{
  "num_hidden_layers": 12,
  "hidden_size": 192,
  "num_attention_heads": 6,
  "num_key_value_heads": 6,
  "head_dim": 32,
  "intermediate_size": 768,
  "vocab_size": 8192,
  "hidden_act": "tanh_gelu",
  "norm": "layernorm",
  "norm_place": "pre",
  "norm_eps": 1e-05,
  "positions": "learned",
  "qk_norm": false,
  "attn_scale": 0.177,
  "bias": "all",
  "tie_word_embeddings": false,
  "parallel_block": false,
  "init": "normal",
  "init_std_qkv": 0.022,
  "init_std_o": 0.00449,
  "init_std_up": 0.022,
  "init_std_down": 0.00449,
  "optimizer": "muon_variant",
  "learning_rate": 0.0108,
  "lr_mult_qkv": 0.7,
  "lr_mult_down": 1.5,
  "beta1": 0.95,
  "lr_head": 0.0087,
  "max_grad_norm": 1.0,
  "warmup_steps": 200,
  "schedule": "wsd",
  "decay_fraction": 1.0,
  "decay_shape": "linear",
  "final_lr_fraction": 0.0,
  "batch_tokens": [16384, 32768, 49152],
  "max_seq_len": 512,
  "doc_mask": true,
  "train_tokens": 139800000,
  "max_steps": 4276,
  "dataset": "wikipedia_en"
}
MLP neurons of a small language model. Each row is named by its layer, matrix (down: output weights) and neuron, and shows model dimensions 128-191. Each number is 128 + 24 x the weight over its row's rms, rounded and kept within 0 to 255.
A block is one neuron, or neurons of one layer that tend to fire together. After each block is what it responds to, as a language model described it from the Wikipedia text at the highest values.

L7.down179 [109  78 149 135 131 111 138 132 128 126 150 134  91 117 163 103 139 151 128 117 127 139 136 100 122 105 156 137 117 143 134 144 175 173 135 112 109 121 105 101 103 113 161 114 107 120 185 138 130 165 117 144  92 129  88 129 101 138 140 110 143 128 136 124]
L7.down190 [153 118 148  87 135  83 122 155 118 174 140 112 148 104 169 104 139 104 153 124 113 140 143 141 134  84 118 124 109 159 112 116 107 154 139 179 151 154 108 105 136 137 146 105 129 105 121 155 129 114  90 156  87 104 134 123 101 166 105 115 137  96 110 122]
L7.down241 [148 131 169 137 122 145 135 115 117 130 132  64 113 118 127 109  78 131 121 134  87 143 123 124 138 154 111 123 114 120 173 111 129  63 136  92 201 133  95 132 127  96 162 124 144  98 105 123 157 140 108 123 141 129 144 141 158 120 126 146 120 128  93 131]
L7.down252 [115 148 138 136 104 122 142 117  95 125 129 117 139 134 157  73 138 173 151 155  90 129 111 131 135  76 161 106 113 165 114 143  98 109 111 149 146 135 110 108 147 162 137  92 124 175 128 123 123  84 103 131 116 165 137 133 161 139 138 119 122 162 100 129]
L7.down287 [117 114 127 122 142 128 128 104 130  99 111 128 157 118 145 103 144 141 140 109 148  81 110 115 139 105 110 127 153 142  78 172 104 143  93 116 134 142 137 122 104 123  97 124 144 140 177  97 113 167 100 113 106 148 168 103 151  95 145 138 141  81  91 172]
L7.down301 [127 123 144 156 171 151 136 135 164 101 121 136 145 123 118 117 116 184 170  66 155 123 111 114 108 121 155 144 150 130 110 129 138 100 138 138 103 164 181 110 158 119 148 149 128 119 119 108 121  85 105 128 107 154  78  80 142 116  97 196 154 136 117  92]
L7.down397 [140 136 140 145 120 150 118  97 131 109 164 112 114 133 123  80 166 145 115 163 139 119 116 156 114 101 114 133 137 133 102 138 135 137 151 128 173  96  95  93 122  91  90  86  74 122 139 125 117 120 115 113 148 103  83 136 164 104  98 105  83 126 129 167]
L7.down441 [114 167 100 146 106 162 148 135 143 108  71 132 110 107 135 110 162 117  95 168 124  98 117 123 152 144 130 128 124 109 148  96 130 144 134 131 131 161  97 130 154 154 133 134 147 165 172 131 114 120 124 159 118 107 175 141 126 119 125 140 173 117 134 114]
L7.down458 [133 100 147 124 102 114 117 192 115 143 155 120 111 167 112 116 155 142 127 169  95 121 103 120 110 124 161  91 137 169 169 119 108 133 132 141 135 116 145  95 112 121 110 147 157 130 135  90 132  82 142  87 116  60 126 113 132 137 102  91 139 139 145 154]
L7.down512 [150  90 139 161 110 175 157 161 136 166 129  94 167 123 126 140 123 145 105 122 109 110 106 146 120 101 123 122  82 135 117 164 141 111 120 178 135 109  98 116 123 113 108 170 147 111  98 142  81 113 132 113 122 139 101 131 152 111 135 168 110 131  81 138]
L7.down554 [129 131 152 128 117 116 130  98 121 125 105  99 128 103 125 116 160 124 112 128 163 147 163 139 119 113 135 143 122 159  98 116 123 155 132 113 113 125 144 143 128  98 110 152 151 142  78 139 112 105 135 140 121 142  77 156  82 151  99 118 122 119  87 154]
L7.down570 [149 108 130 105 102 147 125 140 145  96  91 105 132 102 136 179 152 124 145 140 108 127 135  65 137 131 135 114 139 126 109 156  95 185 150 104 111  92  62 151 191 141  92 160 114 103 131  94 114 109 149 137 116 108 177 101 137 122 127 175 125 142 102 126]
L7.down574 [155 120 128 127 130 132 146 105 124 112 157 139  94 133  90 130 118 146 111  83 124 141 105 127 133 102  85 133 146 185 110 131 150  82 182 138 145 165 103 147 105 146 151 114  97 145 151 159 121 116 153 116  77 145  82 124 125 124 129 144 163 117  91 193]
L7.down612 [117 123 109 162 150 102 152 126 115 123  95 131 112 142 153 140 135 143 132 134 134 157 141 113  84 118 138 122 138 160 120 139 131 108 121 111 158 177 163 122  98 138 122 146 143 174  86 147  90 119 123 122  90 113 127  88 131 113 134  32 136 116 118 151]
L7.down647 [131 130 122 130 118  73 150 104 165  73 190 125 172 147 101 124 186 114 131 105 105 134 143 145  95 108  92 138 116 187  75 162 142 114 131 114 114 152 133 147 142 155 131 115 102 114 117 137 134 131 140  95 101 141 154 116 123 104 122  73 161 127 125 145]
L7.down676 [102 140 121 109 136 126 127 109 148 172  94 153 110 204 129 137 156  84  98 132 143 116 144 131  91 125 143 159  92 164 162 117 129  88 130 136 124 132 149 125  97 122 134 109 104 145 102  82 124 104  86 155 126  85 158 114 148 170 119 126 113 118 142 127]
Responds to: Markdown table divider hyphens. Mainly the hyphens of the |---|---| divider row under table headers (results, standings, election tables); weakly, word pieces after initials (U.S., Effie).

L7.down51 [119 128 201 169 135 100 127 137 111 156 131 114 183 126 148 131 102 123 167 140 111 150 113 122 153 138 142 113  85 110 107 149 103 136 136 156 122 103 130 115 142 137 115 171 149 122 119 133 179 150 102 107 158 121 102 105 133 100 121 152 181 110  95 136]
L7.down142 [118 135 155 123 163 149 168 153 123 146 169 141 167 123 108 140 127 124 125 112 126 137 196 119 113 141 116 113 112 154 108 108 105 126 149  80 132 120 135 121 153 104 149 140 147 100 137 112 130 134 126 144 134 143 140 114 169  91  81 155 111 134 109 132]
L7.down162 [129 135 149 152 118  94 122 101 122 134 136 142  77 123 146 146 184  65 130 132 122 115 118 159 127 113 145 152 138 109 116 129 112 141 114 126 128 143  94 116 162 139 103 129 150 125 154 127 166 115 162 118 108 119 169 151 111  60 121 148 142 104 124  85]
L7.down186 [116 149 150 118 126 175 157 103  80 142 142 124 144 130 141 153 156 126 105 151 105 115 144 151 170 104 131 102 151 134 113 130 129 122 172 128  83 135 113 156 111 148  91 134 106  86 113 125 179 131 113 165 102 143 130 131  90 107 110 118 118 132 112 111]
L7.down226 [143 148 120 131 103  97 132 121 181 175 128 122 142 115 107  78  92 146 152 107  94 148 137 132 149 125  92 125 110 161 181 106 137 161 147 137 145  84 109 110  97 140 124 159 113  83 140 180 125 119 135  93 112 137 149 175 120 159 131 152 122 140 106 151]
L7.down253 [141 137 126 162 161 139 152 121 134 123 158 141 118 140 115 145 146 145 175 135 116 117 131 108 142 114 162 147 113 173  89 116 139 128 107 134 144 123 123 148 101 140 170 157 141  79  66 107 207 129 142  82 158 156 143 132 138  92 138 128 131 127 101 145]
L7.down257 [137 102 133 125 134 143 157  87 132 126  99  98 135 101 164 144 104 139  83 110 108 145 132 149 139 120 116 183  93  84 138 165 116 132 120  97 171  97 105  93 127 141 100 153 166 157 149 143  97 154  91 138 129 105  97 123 109 150 122 139 114  95 132 104]
L7.down315 [132 112 157 178 140 128 146 150 149 174 166 149 177 144 131 132 130 126 129 100 121 116  99  96  94 125 110 122 156 186 154 121 100 141  90 110 152 134 171 147 160 117 143 118 146 146 141  89 111 150 146 161 124 127 120 115 142 160 143 125 142 101 153 116]
L7.down330 [145 156 161 131  65 128 122 132 122 117 137 172 137 176  98 125 132 121 159 158 165 128 149 137 125 104  84 156  97 125 108 156 111 120 161 175 127 122 102  96 137 149  92 119 112 111 117 179 117 158  99 137 147 154  88  98 149 107 136 149 106 134 156 142]
L7.down337 [141 150 137 140  94 163 101 112 126 136 130 142 139 151 157 105 119 124 124 174  85  89  96 149 160 148 174 124 125 150 123 117 112 147 157 175 117 138 161  84 112 142  91 134 175 142 150  97 123 106 115 171 122 101  84 146 144 107 120 126 114 147 152 113]
L7.down384 [170 118 149 154 128 117 162 191 135 106 111 137 127 125 176 138  94  96 100 131  94 153 117 129 150 165 116 167 161 152 109 140 146 166 114 140 137  71 138  94  97 159 126 150 139 121 101 177 116 162 141 164 135 149 106 100 142 155 112 105 145  79 122 132]
L7.down525 [135 147  84 111 123 139 119 128 162 131 139  77 110 100 140 126 117 123 165 100 110 114 152 146 115 152 160 167 103  94 102 142 113 131 142 156  85  77 142 112 138 174 124 157 143 113 140 133 189 180 123 107 121 137  99 141 125 156 132 153 115 129 127 140]
L7.down563 [153 138  83 123 142 143 133 162 139 172 143 163 140 104  95 158 152 141 100  54 101 135 119 125  94 130 157 128 142 117 133 118 110 134 167  96 159 142 131 145 165 105 107  82 119 123 101 171 150 154 147 127 121 122 131 139 175 124 156 104 121  86  99 130]
L7.down633 [143 101 137 182 120 136 117 108 109 145  92 108 150  99 164 146 163 124 144  78 139 121  85 121 156  96 109 116  99 100 115 104 104 161 123 158 127 160 178  53 120 173 107 178 132 103 149 158 109 148  97 115 171 135 114 124 124 149 138 137 101 174 102 160]
L7.down679 [113 138 162  94 140  89 124 182 130 104 136 127 145 102  99 152 127 182  92 107 151 130 120 119 123  95 145 123  53 108 173 159 172 176 125 147 134 112 158 138 177 133 124 138 101 101 139 133 108 165 107 140 169 169 126 131  98 149 152 123 122 160 112  91]
L7.down720 [134 181 189 106 123 112 150 119 154  78  90 146 113 120 129 131 109 103 141 104 144 113 135  98 146 156 113 124 155 114  91 138 140 122 161  56 132 143 123 136 151 117 142 117 136 154  90  96 110 107 132 141 119 111 144 150 121 102 159 165  73 112  96  83]
Responds to: Partitive "of", section "=". Mostly "of" after quantity words like one, some, all, five (one of the coldest); also "=" opening headings after blank lines, and "to" in "According to".

L4.down203 [ 80 136 127 126 131 110 157  74 155 150 169 129 148 161 151 134 119  90 108 187 115 142 156 102 109 153 104 134 141 119 165 177 118 158 132 164 122 120 116 136 142 140 104 102 103  92 111 126  84 121 132 132 150 172 117 124 129 109 186  97 140 118 105 181]
L4.down563 [ 99  95 110 134 117  94 163 145 117 109  85  75 107 136 114 113 102  66  89  95 129 119  93 112 146 158 109 161 144 100 138 174 111 149 106 128 153 136 128 117 119 119 127  83 157  86 123 171 137 123 138 158 145 146 140 122 138 152 137 125 144 138 137 156]
L4.down568 [104 105 131 125 106 134 105 131  98 109 126 162  98  86 143 113 136 107 141 142 122 132 177 131  99 161 152 145  82 152 158 125 116 144 131 160 144 125 139 134 132 120 109 143 118 142 118 106 148 125 159 142  86 102 125 112 108 119 100 147 143 138 175 134]
L4.down726 [109 170 113  73 130  86 133  84 225 180 155 146 106 153 168 141 103  93 115 135 157  89 123 143  82 159 132 112 108 156 108 171 133 157 134 118 120 172 135 141 101 147 103 138 108 130 102 127 135 125 144 114 140 130 139 119 134 113  88  99 109 170 153 124]
Responds to: Partitive/institutional "of". The word "of" after a quantity word or an institution-name head, as in one of, most of, House of Representatives, Museum of Modern Art.

L2.down89 [ 99 134 122 173 135 147 140 144  87  93  87 163 129 161  99 122 112 101 114 148 135 123 139 114 112 146 117 126 115 123 190  79 155 167 109 143  84  86 134 146 156 136 137 107 136 135 161 136 117 111 121 127 136 102 175  97 114  95 171 110 122 149 170 137]
Responds to: Intra-word hyphens. The hyphen joining two parts of a compound word, hyphenated name or code, often in tables, e.g. Thor-Ablestar, COVID-19, Franco-German.

L2.down330 [128  91 108 128 114 121 133  96 149 148 132  92 192  77 161 100 102 136 143 158  83  88 157 122 130 197  79 120 103  89 131 131 116 126 150 152 140 158  90 109 134 136 135  71 126 162 122 119 126 129 137 127 124  88 135 154 138 106 136 130 110 147 128  55]
Responds to: Partitive "of" after quantifiers. The word "of" after quantity words like one, most, each, a range, a lot; also final pipes ending markdown table separator rows.

L4.down78 [166 113 129 105 151 106 104 145  95 126 129  97  91  98 139  84 183 109 129 139 106 171 145 154 158 115 160 141 153 149 120 158 110 149 174 122  98 167 110 143 136 168 139 140  60 149 109 128 148 116 101 135 109 134 109 104 114 116 154 111 113 192 138 153]
L4.down87 [129 156 182  92 136 125  98 138 162 121 178 148 109 126 141  68 107 153 153 114 110 141 164 154 158 171 177 149 128 117 114  98 138 139 112 159 121 130 100 137 117 131 105 130 115 117  92 142 143 129  93 164 165  93 132 114  96 136 151 146 102 134 101 100]
L4.down501 [117  91 126 171 142 128 130 118 155 163 123 159  90  91 111 108 179 127 101 163 148 102  92 158 126 112 109 149 162 138 110 130 129 112 129  99 108 122 118 104 116 134 186 125  72 104  90 137 104 136 129 167  95 127 138 138 135 111 134 163 106 121 103 154]
L4.down512 [107 106 146 129 115 157 128 131 133 139 117 134 117 152 113 137 120 115 143 140 138 152 112 171 159 151 130 128 156 164  87 134 130 144 151 140 146 168 105 168 137  90 129 140  91 136 124 117 134 119 141 149 150 142 123 136  85 127 138 120 135 146 102 131]
Responds to: Table separator dashes. The second hyphen in the |---| separator rows under Markdown table headers (election results, medal lists, track listings), also weaker on later header cells.